{
  "n_layer": 12,
  "d_model": 512,
  "n_head": 8,
  "n_kv_head": 8,
  "head_dim": 64,
  "d_mlp": 2048,
  "vocab_size": 38562,
  "activation": "tanh_gelu",
  "norm": "layernorm",
  "norm_place": "pre",
  "norm_eps": 1e-05,
  "positions": "rope",
  "rope_base": 10000.0,
  "rope_fraction": 1.0,
  "qk_norm": false,
  "attn_scale": 0.125,
  "bias": "all",
  "tie_embeddings": true,
  "parallel_block": false,
  "init": "normal",
  "init_std_qkv": 0.0182,
  "init_std_o": 0.00372,
  "init_std_up": 0.0182,
  "init_std_down": 0.00372,
  "optimizer": "muon_variant",
  "lr": 0.00108,
  "lr_mult_o": 1.5,
  "lr_mult_up": 0.634,
  "lr_mult_down": 1.5,
  "beta1": 0.95,
  "lr_head": 0.00876,
  "grad_clip": 2.0,
  "warmup_steps": 200,
  "schedule": "wsd",
  "decay_fraction": 0.621,
  "decay_shape": "linear",
  "final_lr_fraction": 0.0,
  "batch_tokens": 131072,
  "seq_len": 512,
  "doc_mask": true,
  "train_tokens": 904900000,
  "steps": 6904,
  "dataset": "wikipedia_en"
}
MLP neurons of a small language model. Each row is named by its layer, matrix (up: input weights; down: output weights) and neuron, and shows model dimensions 64-255. Each number is 500 + 25 x the weight over its row's rms, rounded and kept within 0 to 999. Numbers have three digits each.
After each neuron's rows, "fires in" lists the words (lower case) most often at its 100 highest values on Wikipedia text that the model never trained on; "fires on" lists the tokens most often at its 100 highest values on Wikipedia text that the model never trained on.

L3.up1511:524475486468504483493507486539494480478525523516488511480527469449523493505513510477492478501491504455458462516493494502485454511509432478486510527479490508484512522502466447476528485509506504471489465476481487487566508551539495508510522548563485497557470490493516463496480530494541515494452564517520523462534506499489425512522511504477490492550520523484562494486519550509508488478514469498481527523468479483492484515504521497493468470495526533512480502463496483498536500512524525483517498514461526448487524490523503483463493471476537509512481448525492485492500517520525454514
L3.down1511:506500463455466517524483505494540496496502517495520501458491553509522577516467541503486532459531507518500560493512489499461502503482491506484511493504506517498500450508474480511518469481514509536542513485505515501489503511568495509533477489490434510469469486515472492502479498507516471470493507547563492527513507482469443487497479482504523497480477545484480458472505501513442490472489503454509517493531484530511532533520483474521457519489495492527472489525496502516497529492499483507523492489462546531459574501534494468499540520508565514522509492467557447489449461483511519490
fires in: "on", "5", "4"
fires on: " on", " 5", " 4"

L3.up761:539556487460525497491547487517527538513521465509507536491503525480459467472502503463475462497480466506460466484485488449512487534459519513471495470513467543484514492510490478505501499489505546517533469519500481498538456513454459493501490500543500492472499522523495513494544512535486513478502491487518535519545479498487484495500484536503536514511461475470495529491507493483479543492505505479509521453484468553479511451490483516498493486501481496486494505488483443494541486462515504496507473471509504460482494475549527495515499521457481514486490457476486487512458506545518514549
L3.down761:501535495508523479489524485512523530546534541518504466514534560508484447459537529491505483477498482532512495514489509519511535508471517489490537505493558509486472479528476506507519502520494499480487442542488517507486472446485489504490494501520517504490493504500513492497506464520481437507508524513479541480523519519524499489495509498519525478526522505505461549496508486539539517499477514467494472499543484515500495474463508508484508498514498468463467505487489489508533495487501493477501483488520529480472517489524494489515469442472517533518511484524480515527504495482495506524
fires in: "in"
fires on: " in", " In"

L3.up583:517471490497486489487501489467552462452492520501527516485492479518475503547487468519505457505503463501501467497516504537509531475493471506528475458512485513502480516508524466504509509443549484489422490497522504526477568520485488531495482471544494541496503505502514485480503510501497519491517518512470530497495494481506512479500485503463535484472482462483493518460490493513495571480511487496528504493492495489481470495489538490517535517513539524482513500522490497481532499503508459495478480511514509489492468477490510404483506455465507483505463538537501520522437458478482521518
L3.down583:532541511430491524495511526470494510531510508497527513475540483506526547548497557480465506502509504501490479479482486515501515512508442536538508482464488527480521486471559495501505506533530477491499517489461409532533480479488507524487516486474529473508552493516502460555487450552505514507534516492526536518492492444484483503509538495461527518504538508495506497506527502478544447508472511490525498485505486475501461536526521520490486521498489554505469470489525483507509477538515514488538478512513502510492489507500448469465522531476536513490440506490504489489496530510497492495
fires in: "where", "while", "this", "whose"
fires on: " where", " While", " this", " while", "While", " whose"

L3.up93:493490486551481498472521503497477516494570491496499482451515505478504486504518459484516435515467476479526514474465481536498545500461521523459514492536511518481478495490516521457516510520474476506495516500499470541456486504508495447484484467499492480554493476485506482554530508472509534516516495501515460495524498456481485511515520483502502483506468480499522506494489530503477478525519474492505446491482506514473470490448489517502497553432518499523476538526470530512518524438534524502507466564503470455451493501543484524495514542513494496523536508464495467476497493491524496471
L3.down93:480505503478472523487490497499499521492519521503479490502495486455544508490491500511544450514495563517516497473509517579479567506480471531476516561522489533495540485517503485509512466503496523509492509467517460501508518510493529513500536507550506483497446530483543486538471504459478453477481541481514463552557528525511508448498503521523509501514507469495533468478494456510519509524491510485531490496477497503526472491529477499540507527496511534508508460488491472550488513501526541513496509536476471533498461536497512530477462521503528487499542472490500484482488489494543545452
fires in: "at", "reached"
fires on: " at", " At", "t", "At", "St", " reached"

L3.up412:508523433514522526458459483487494530496543458482511490487518475522502477532531509507518522519479482544441506431496468489498523536496531515491493522545524484536488494525504491451492569516507478519516487468499490534493509507505486479483523515558482491511488475507504514510524486525504519500561485486488500520495498471529519463463489521498491479483517487463466518525545485515515523454536481504475528469462482531536497488538519524529493477506500494500485493504510476473490486532489532527446465508485484481450521538486516493490553492471530531501514541541492490502472478534513490474
L3.down412:526511511490528491487459501482508503495532493480523512472493499512492550523545502487511504512439517517507474516535527510503508541501536528507508498507555483508494484472441491507472514526463496457500513463468486513501518515469522507505485543525515487518448480472489497519513479514540494477497451489497484513518499495498513533512487423521502507471530456474461480512516496534465485466535518529474564463489491519516447475498482509486470511518517492465536481540456478495487493533494495521517523481481456524537522537499500471482514464506468514503477543514544455500487517492531517486
fires in: "more", "other", "greater"
fires on: " more", " other", " greater"

L3.up525:512528462484497562500492505512476502490520469507524533501490487519493514531460470473496459512507525460449488483528463497465471474531505494474478503475502525535538500517537502531487542462498443478534527465538503513526479520502538534539531530480436493468507497505483503497479483489469507478514506496528493574524489489478524534469485463501507516470483510494521507487462483485515481488496493501528529550489481481484505510464471501477478495540465489487491507487446509481508497493516504525504494483477487493500453487532510496476537479469499509474519499496517490502540525543516531517
L3.down525:500487516486447489522498539487534530471480480483532524521456464490464491502479499498507458509548510494511513500494528481475496512516493542496504476512483514490497496478459522540513541508527532492491445486555498496474515516499529563523525494512492459456500513508504455480496481516469482513508499551520474537529542534525523543538570503562497561466555499471487513511453509516532508478467456469547495503496476487464513501548493545474494478474499462510484456478516540519479545551504515471488525508541530533569514476497471484505474519475467498488505517533532521471518477434487484523
fires in: "as", "a", "an"
fires on: " as", " a", " As", " an"

L8.up68:479482469484527482484536534488518505506545490497513497460510525476510505538530509515511498555476505506512476507509526481524491504500484514487499536491483508486481508522485487506477478511519503491496501493482539555496535499466478488499528521534525468491483503501513533499541503501487464508436507483514525490531521530489522516486503538499451490542534511526476492499475499527484483532485464514485476485553541545516496474518487544452508524493484475519486512476465523519485430545511471529505475507509481466464504495552484484471475517485516519482507500522511505510501493494471501467
L8.down68:506520463504502517539490485481525539506506474481488502490501470476500523479535485518496516509488500499505529503495491445523495493507494508520483495468497507506539508508495532544490545496485502533556532505515504514503510500511489515501455513507491538495480508541525501494495503501502479517569504524504502519521507473505503526529493481498516527499511495541531456502516508501523463513513542465503509468547497460495501535490503489514503476532506519508533518504499503475533522529511502523513525506540485488532521509506493541509471490503529515498505500465486530481470530515505477518
fires in: "the", "a", "that", "which"
fires on: " the", " a", " that", " which"

L3.up1145:526496514502500514512532516476550533462473515485501492520518496483522490526555506510512554503491489486505462515553478498508489485504452489476475499498517476481518497540552521488502518504488494575492498537472503531501501502510502498513462545499517522464508482533490547518543478506515533533555490540487485520508466510479506525514514503514547491469511497500509545492498479482469462522490514495524542458486512555465501506467481487544527500499497520522525509496501469524531535548483486468531538570522482505477495482507474525532432494513494462547513513506499483486464537491477491496
L3.down1145:489457477509520506470485487515503532490497511527546480464477502506475516487477503509530489501522577512477511487477486499470508498488539526505543485552522519526485522483491498482551507501543524461484487432511481477497475486484559485494520544515495499466485536493534498484473491519518495490535465456506526519467533483527457496495482474475463497515514485493551477455500535513514495487526465504481507485485467451447505476514569518455495490486511490482488451460539499502497455463526484502514461488527522495516501499483502506477531516470492513492473487519490485494497483486508500527
fires in: "and", "while", "of"
fires on: " and", " while", " of", " but", " de", " While"

L3.up1209:462470496487484470493531481507524478468512509495478462495508462457482476533537427493513457495456503459485485491496509490489509514490484483526454495499483522506480459484509537545537518502506537474521493547506516552514514476528491468506508514511467489518516501519469512512478482490499498506479474486501467513479489517482524500497499511472486505474569504479466495503523510480497505505507493539506518516470501486507520509520534517509499496521535523533472461502472493511503515535498516487509508512550510471504515492531518516510489439453568515514516485527551500464500518481508503479
L3.down1209:498493507478501492524483506494485478546524513478567504501460501507525505498517508489528489497479527509519496480519482536488487495490468504463531512511517526477504461487515515570450490484557516490511498538455481526485482539505542508467442493437457525534498540535479508525485500447506504515543527480477519546519476559496510479478498470505449463524511497485449511478495499549458515531511551521481488527463539515489461498485494476519504504521502496479485521486498490539501486514478531536543539485511474522491476519465489468480477507511482463506505493541501498477509497472515539504
fires in: "that", "even", "where", "making", "make"
fires on: " that", " even", " where", " making", " bl", " make"

L3.up6:489475522525490490556508476496528496493501470509513515503523486495536490467489537503454461506537505468516546474448532460485497517474551477519496495512469502487524503494487495492511472533505491457489470505502517495496521513534453500533504486534484507489482481502463472503515495516502504506523538499460507492497473500492525501510545484497549438473467483485526500486516521539486534518520487488548506505519446492545502513499500445483511478494527531514524481537499514464539460538460510468459482584492520481514462490505469515521484516474481476497493470468500508491518540471532499487
L3.down6:445515460510498497491466477477486494487508517493500483497494469462521490509524492506517475523499479503528483512497500460468511487483519457510530490438501496454537537536510499500534559526524506519500473479504486505536490493517539533507547496507490543541504492505507500481535491517480482524505542507520536534465497529512526502521496511524512503475539506472506595498491517520526501498470468527496478496546451490514526493532551495498485462513511493505507439450509528507523500466474534554497500501498492494508537508504490506537504536478498454482489511510513476518504465473539505489
fires in: "this", "that", "the"
fires on: " this", " This", " that", "This", " the"

L3.up515:474512510491494493501541519490584476503485460485548483474499459481512575520510481478514513550488516498529505540487492507452505508482480481525477468487494535519511525456504484495475493525501479473518494483532500479507459536503518506510510522502474502458515501504513490484513518496574488546510471481516486475473500499489494504532513490484509505486527495505495502503506536492533526511504510497503508456465490495477483480489499514502480480500477439485484469542504495485476497490482486508503527490532523435522515466488512459491498443445508501499525477508455529451550544535530470496
L3.down515:441502459473511511504461570490503524476527513479521483494508495511491500518565488478519524521466486510506516540528499516484502518497499474513485469478509469470490492506478517499495497502487520504519443526526491501469442512537524481511480539519500464457498489540478516528503452489508510499500573506521496516479483492532505492496491522528497537465454547525504493511495507469470519509506520458511480504483537492510530433501504496476491467510511484478483456506469485499500513479496489496491500484527550509514514501504490502491515469440512523477480515523469517440518521495528523486
fires in: "as", "i", "so", "that"
fires on: " as", " As", "As", "I"

L3.up1614:487450465554542498529509525527546509522533486548525477488513485476525477508495500474505508525526494521437454524519505501490481477478535477506507526461481528442496509528508458508510501506519503504482506472489448506503470492534519508524503495463498545465502494481458509495516495550526534454515509489481476485522541483458504507508558491522495488463506486517522487505490491470526514481490478503505484494502493480514510493479501506493436547526501484480524485481463536515509504490489486502473492515509471506481499503543534545532495489478534491502479468482507474538505527493466544507
L3.down1614:511465531510503528510505525524520459503480459472486490507526525476470457477465472525491454446477496503498529500470491545480529509472501506514509469529492522494506499478503479491526479500450473491511574497466478508528464546514495540512500475500493523478451510487518497507485479467481490507485499448491505495500575487483493476533521497502504508475487465520503496510463471474508527515500542558551508531499541530473517514496526506477526472483543474482514524535523522460480494490480478491470520476507528541515528509531555518488515471475491532519512529480510531521500511491481498463
fires in: "born", "left", "in", "leaving", "leaves", "leave"
fires on: " left", " in", "born", " born", " leaving", "Th"

L3.up1200:526475504501501496481500424504501500495494508513486473503548479472470509483444504551478461468480494450493500499490508540480475498514474493510474521484450502495494467479506543493540541510504483445468484543526526531513471537484521437529507505503531475489525523499494485522465488512503492493520477487529521527509492518518520499496488520496520508551488504512497532509518509460497516480479532498512493530508508457543493481514515480531485496534527502523525500496494510496500507497524470502454491462512480523488497488510479485473512519525478512541511448471540535489487519521516509458
L3.down1200:482490505486514486543506532513506511471472494525499504493546512444498461487520518519507514517482512521504490520507476481464482467449439480521506511494468498520518478476551537520473487505479481530511457495498482468491511496525531456517452555525506459488526509492511513487463473529556482495520528513484475531503478519478522497525453482550438473522527503461471558519525497528518499530502509497522477486522523528537496500544462536499491530522486532514507542453465509543550514528482516476501535512506466510502509482534506499494540468499499517524518488535535502524455516490475436479
fires in: "only", "from", "other", "no", "any"
fires on: " only", " from", " other", " no", " any"

L3.up178:536473496473583514498499492534520485538507508525514471481515469477510498505483499481507497491484510498464483489510475478493487500453473518501486486496503532492487526558518491502512509508466510497489508500504479507485518488502479510478480512502457496526485500485508502459489475496504505509496484449496511463529509492468463478513510461450475494493504516493496501534546476480512504501487529538531508500497475471518474510433488484516512501487464427501513516505500498519543465521493493483516487527512529405457434504544507494488515522447506521516492531479494490546457564551479502494
L3.down178:537496569473504487523505478469518514515507474509494500466478490489497495512516498499514509531445484466496519515539492493473537540474502486498512494519531517470531535477505502498534476579527537487494555566521457494499518485496464491494455493461519562480503547498467470527488484531509465511486495478492465503499538533491507464549519485487479540487466509437504489516484496511506524459478512463529493502490454482495512499533519509441510483470507493511475441526537495466521475521448482505474515485532524508475505502516512486500496490514498481504495445507533537513495536478475500530
fires in: "to", "3", "4"
fires on: " to", " 4", " 3"

L8.up1447:507507516550469498514483500487542441471490498468460476481539521497539473515504491516525539489530481474503467521515520482547473493508513521500498462507507484544497520471527545500508463519504548546489470516516501463480531494500481512503481468519512494445479523509515506467483496536516508490488486495475503541574497508517498497497513493520503522494492542520475504537483504503515476517472537517504498495494477493525488530511491528516551513499478512463483506532440509478506537502490500461493525482507453481542466502527497537490520516514471502491504483488497489540508531482500521508
L8.down1447:442512479497538521497537519504512477542470470448506508460491522494520527445529495511472512482500508503502532452519558498484480510515471490500565520516498481516514506504469485510513447481503500540489494497505490484471514483434496553482498498498473538497487492460485499494515542475481484537476519516479522499541531501509486511486504479484529514481500518502489490502513499490484533512524486528519496467524470562465486510498538498491501484499526506450474470491501530477467487526531489463479515518501488513573496513490510476509523513464503536535528520479446515499508476537520531509
fires in: "1", "in", "united", "0"
fires on: " in", " 1", " United", " 0", "1"

L3.up1294:473515452448493481510497468495506493470477534494529477478508532504434520504463474492460479455496518473488462479494436510457498512493502501530492532512473510511510462462529475532440475495483492484528457490517489471507531500537509489495492449522515508531457501555485503537485502491514492498485488511548538543495518493540473530488484479487487511526489490500537466492519513519546525490467494505486535509502500494484506496483541475486528487495484476459511494499490524484491471484531535483493521532553514450522505546458467465496484463505499481465533500447528508549537540539490500448
L3.down1294:503487530509477495496514510525473512462530490467474483454477505498514512456469459527480521485473500458557499447555467500482485489515499457507480492515520514519495515503536477542479509513522472487483471505486510525548481493510497527502535500488485517485515481491499528437508500477503504505430493491527509513520472551497487475524471477476428530517491511525532435521518498479490486517501471502523500490527467520487492495543491520481506481515469507508510539515513498525528509545520469475438487516494480518555508527561513483469476492520485509492508502557506476444521496492515506486
fires in: "on", "of", "0", "1", "inch", "andrew"
fires on: " on", " of", "0", "1", "inch", " Andrew"

L3.up1903:525551455523465491496535525481463510478524505499453542524503522499461498516498491501499489494498504486516487519505542494508510502507503507491476466514504441472527511520494526486498501501492479499510527489473505481547472567528519470503522511493508483469495497465513501516503477503532488522529480503522498523496531509496496530514497498480495565514534507496502504536539556497527547530481559491517539492501472496521499473490529489540478469469495496512503487488474482519469516486555529542443450482496509472484524487487470514511469482531487557445534463507526486475449511471500519496
L3.down1903:489506568509484471475461488494506497504499485498516459544492496509501480495508524476503490452473518510508527508480506491509514498486552446472480471513473545529471516525503485507544483485436501542518497510465504496491466475518540529500479473508472531465489498515493479519500480456476505471530516475477552503579518492536449493466507498444507453500510531493486496481506479500425497489519467512491495522516505457490495472488484502483499475589460502484467481520534505466532513508517480477483525495474512496533472517538504527498507481514504521492537479419455488517511505504488491500
fires in: "such", "so", "international", "co", "professional", "national"
fires on: " such", " so", " co", " international", " national"

L3.up174:510525500506503482506509501508525467503469496472538491481552515498519540494516508506488470498546528478525509452518466494501504501503503521492488482500461503465487504482485478459493508488496478511525466456530577480494530491459460528535527521553499546477508466512485535548508505496524499483448482496499489511468503495517519517530515514519537504503515515496496511514516504565482509504492485530533501458522475448531474541530481494508504525507511497501504471534493501537514510499493478485497524568456533469483540467527485484455529476470541500519487513508557524499524489478502485520
L3.down174:516487487521502502509473472510533468529510524506478480466499479483491493525461556484468519479529462481521497504535499492545497519478504502477518514462545518499492474525482547464552482495493492465502465479507507499512513521512477496498531510453480501445508526464516489478506452517462494499494457510526512470519530491532494495522472511492502476503513523465522497493503493497500470506516490498488528479489482495462492542482528500486424538528493533520488515516536558547469515525456497496447486476505511514510498524452524510510521530511537494480512476542472532504526469508470527494
fires in: "each", "this", "second", "one", "first", "third"
fires on: " each", " second", "th", " this", " first", " third"

L3.up435:590463520515472527475509516489491502478513526534522514545529499481502471499510505530498531482507493569546510511458495481523517491514502496494541521520496490475530512512507495526476468487525518535477501510519483480500475524489497521504479487501483492523539513487495492540554501469540470488496541473476481491490499482494477518502514533495498506461499509545486474503505496439493481511469504489531500508495466516439519486532484502524507539476539504504485486563518519478474470464505512507458488483513510495517509501508472453483508508497438515509497509499461488461520506493482527495
L3.down435:442507542496491525514459523512506478495476499495482509489524508520488549504529482462483428438492479491485489478469463512524489480536531479501512470457477522533478481481513499512503517512480505506527469496561462487519480468485498514498504508515468523519485557498512501481511494519481506499508512506483528497478458558509510474422452520506481484521464480488521505519503483476473499486520473531519452486486510490512513531445514491472524513543494512503492525530460523480506509420478479521496523503515475497492506485520467529465561486526548537481464456465514472520489532523506506493
fires in: "or", "i", "and", "there", "you", "orchestra"
fires on: " or", " I", " and", " air", " there"

L8.up1074:513462471488500498518522495529514443518507516512527484525504537486505494480510527547504524505480513525516522528522491527485474476454505496506507556528479456505513492514497512515482510433507500454520518515475488507477476539482473521481503508490505502509560507504494501538506509487530512468503486513447543519472489519479532543568472520508525514540511520515520515522453528534492500503488493552475512532484550479444476508514467481499502515502519503454488518512488512475491504520516454492495496484490535513448513492486483481466467510486464520498436509506476479525503500521521448509
L8.down1074:510509494465496508527509471508502538457510552538516534464506527479533496508506497495503482487523517535526502532501473481520482483551472500486479538532526497524532479516487505530524498573493516511511499475481529478486499502477506477497462505497532453496430505492483492474552468542489480480498469529525513451491536515503454511454549491471510498524482502485476457513512536464541513477461513480507484511483487507501462516494513490517492495535519549495492471486504477485491461490518526442541507520522477473517544493525494466457536508522519499519462472466516500520465485531518483472
fires in: "he", "it", "she", "achille", "who", "house"
fires on: " he", " He", " it", " She", "ille", " who"

L3.up1412:506481477502550532515483469507517470510508464517508533470517538521518537500501529523526493485489484491532486470511530514488516495453492526483482527501477490501501507521437465500493481501538523463496512491509533486494532514511476474570482483496493531474514498499470463492454504428476489469498480498513535549479514538491518507517491515520527502530493531517495495518525517501461491506506536498486490502506506527501505469480514501476466515510482529513515489474471518485494507499515513513511498464552499541529531487502548507475478480479476515520516470484508485510555495500497463498
L3.down1412:521503502436512505512448505535482536493504549482503509504438501510488521492533422520500489500452467505532461496481505460512502497478521434481492466505541519469519486535495549517476519490495548503518497482500523490470487488555534502493544500501516522498472496492501533529492489499484490507494516473499500518514535488514530512536528506507550518511520540481538479525480519504465529513519519519495525499480488485522503481508498519521479460522492512550492465489454515475476501512487464507477526515507500468447510485485487521501528477484513535460521483526509540498493502489480522517
fires in: "a", "an"
fires on: " a", " A", "A", " An"

L3.up85:477493489523495545488521477516496513541484462478446525461533495496526524504494494479488471491488467476509515457537492508479473464447503521497483451459513511466492479462515495508546480526462532464512500488482500506508483555524499507511507475507487548463516468518490486486497515513468460531471529564497506468532531538471561491523483513496468508489527516491504529482518517499542499493483486489515510497493494480494524523482501487461485506497528498517512481474464512510527507549543484491464518494493482457497513509556525542533490509461470484484475486506503492518493492470558518490
L3.down85:484457499526505490474488484502498544507478495468516519490486529501485483507521512524513527500499522500482492493483516508505523504473501460464476441503502500564539528517505461451480509456460502500493525461506473460470463508469553488474472521568509469515498509510464551510472452506506517492512526475468512539565532499513550489466508530524522492481517448514517492459473486505485478560510548504488477495526504460465469496488487495520493481495503470495514510442505467474523495485481538464499490521467486480497479508503494495510475500441501503529484512519432514518482520479511490506
fires in: "in", "al", "a", "one", "large"
fires on: " in", " al", " T", " a", " large"

L3.up1276:483481523476483489498508437512469508486513502454449494489516526519475565517485474502491525513502505490493474489512469481456472525516495485488507519497492502502504519431508509497465529537509525489476502504473510500497501510490534517456464500507500493486500511498499495501538465470560427518475498436539522517502451499524494512482506512454497493502508483487462568479486496475465498501496445493477573517464519535548499506540483489499502489492494521498540472505514496543503475519488492472530548484541526478494450522506463470470457493484526516495534568494472498481525500487524521477
L3.down1276:506497497505512502502511535452487469519507492476508520507496506525520503507470505527517495528480466474498484505473466517525524510528501508489528548477500513485521481476507498497495556519576466508486476534471501514501500525488520485470512514508502522463532493515470538508517481531504518520479475559468514518487486579501478508497469503492449513502527523498505520486521481482468503493499466447486517516522506516501512511501465484545485487520475532490502468510522481491534491484514466448484446523446486446523442519465492485503496527461493514519502531528535457506502510463490494492
fires in: "on", "of", "well"
fires on: " on", " of", " well"

L3.up1931:552508501495474467517460527470496540529466494461483530520563463490509520505521487505505491530527542462482509480482514480502548513506547507470507530505469484474486412474455528526490492508480505479433517501471492523544537494495486546486502501500514507494504500490483498521498438515479529483477518548469503505428479491481502543500520528519502492520501527483543543505513502579491487479496460481495525497521502458546486556482523508461484533495504505468496470512459495483471513489500510497510508497477488467514557499512500460485478503496506509503511476494533519440505465444494495506
L3.down1931:534503538510444492481494517483526552489471483454458501527510502541469540486547531475472494511532482503534474492517505519520523503520527466544524545454498516560472425475511496504492520453500490496515474457492483496475552515527481524453491477530517545532542513492439529493498535525497530547517507514464552520520484511521511528517494531525480510493519518497496512515482484539490537466507504496469540502509456488495496552446469443486491515475462496498470490460524505513523504563465529514505486503480490444507524501432481483490505524470511533513536486484529500494488497503493500499
fires in: "years", "year", "cm", "mm", "ft"
fires on: " years", " cm", "year", " mm", " ft", " year"

L3.up229:507531433488490474469519508518517483496496518499474521561527507478570495511471523496468501494509514539465496502499495538475510504484477476492471496520470521516480488480497493444550515503453487515504443485525532487465500480519541553509516506512495521537502481462473481491447475473472455539491560494486505520465483471535516529539502492515461508530493502534472532544514497478505498497487494493498489500494473487487506547511548507476472463499498494522505527549487474493517478558521479465485523492478462463517525481509481497462506518477515484503510485466491525502495490490483512486
L3.down229:508540477478509495528519484477508480485453478447530473478517539478531520503469518497514538529479463507516545528473517454542494510460476458474495451547492476527477505503538479454506463464470485490507504493509548491489522514524526447490514464483468532492515501505474562482525489508496520492505516552486486496504510510502544561537515503522493476485500541487516526521515503501515512468496456496503482473509496489504482521486488516483463517528540481505485509499528505481492497462531531458544506517530514539527505485507484510471517499500465499522486482490491485432488522523513499484
fires in: "this", "second", "such", "next", "third", "one"
fires on: " this", " second", " such", " next", " third", " one"

L3.up1148:481463466487543530484472476481514499525515484499494504491521528522505516527518543500484462510505441438525489536513437503525498472452518500514538473466525502490520484478489492480468520501528518506492520494469503488536465522504506526522502522530478520481511488470517461521530510494485450450514505488462524473454498481513503481426516532462527485502485507443489509489507526502470494501494468496488473487508485504518475463513515530512488541525527485505503458506493483491529486518521473488480481550545520505520480491500521544496496469494483441514466506515538453475482477507494474503
L3.down1148:480552543504529469501460496487488544545505547470534504519475490564495491488486504494520522494533519462482528512508493514501494516489500519494508544473467512510500515500492488485524463468517498510504518460513538500515523501445480533519521463516497523517476493502492531489519442478494537496520519479519464514490488517514552511501491525511484493484554528472494484519496535510475464481484500486534451534536537501498481517494510496494452468502520529543478510489515523501524522531510491480532488491505523521516506488489498514517510522527549458509521473476459514487559470512539462516
fires in: "the"
fires on: " the", " The", "The"

L8.up1248:462489503504548475536514514518515505522489432519481499500545491510489486506535516509430512478459466485504429461475482507508497530497508521505498482473502523514519485483509501454481533503495517528485524526550510519513500495490511509482507517473522519516521510503490493495495497486518479519455544491454484466540464445484460524543482464522508483504511482520530504479451498492496491535486496473472540480531485507527473495551512500543500503502516484475519481552510499510513509453519531555491459481469505471502509485518521542512488467486482505510517484493531524513504518461503495502
L8.down1248:517491552506479508548515518519552496523562485539525486462480523505498452479525527465510502493486536466530511557501457544481484499509526520475513511536481511512507528469480534474502483439525517482508460508493514502506527524524511543486458523533498516495510506516498488536508493497485503557506498483515558478514484509514463501540488486479477492513494503506494483483512449421512533483516490514495504496595481532463480518504510524520528502478554573492494493461516540509498510497519488471498515493510482522513523510468499469477515490507511504482448500472552508520486529484490492484
fires in: "a", "for", "of"
fires on: " a", " for", " of"

L3.up294:514520488476481495512487484500536486512465487498529491495502453498480522514529524450489490490491489524526489420500498507468490487528474464446514504459519472557537551501514466500502458478494460493513468480514458479536497481495529522528530496522542518525495549493466505486505495534476480521517517496505490482523508487541485471516500542518488473534478478509485521456516530498472478495487468471539446493473486494485494531499483514493511504489501466486516488516527545478505473517466525513504525495507471515493513475511525502506512480500442517536492461509495488522515499465477496519
L3.down294:501533497495471492487448484491498545508495507485443468498493513509491493462483508532515501524527477470486525523549572503515522508476502510441462507545489465494493479522516545502517508528515490506507469514486497543549513521497502553450518435499496490504462535489477488508498494537499538496518535532502538436525488487551467501484523481526519522514514498484560492496511499527493495527484500419481525459502519490500499467472527533463484459499492480500494479556499492485489536489516506472457515456496474469517483516482479496491498515458513490508464498446552521490479498501505489483
fires in: "years", "june", "year", "november", "december", "january"
fires on: " years", " November", " December", " June", " year", " January"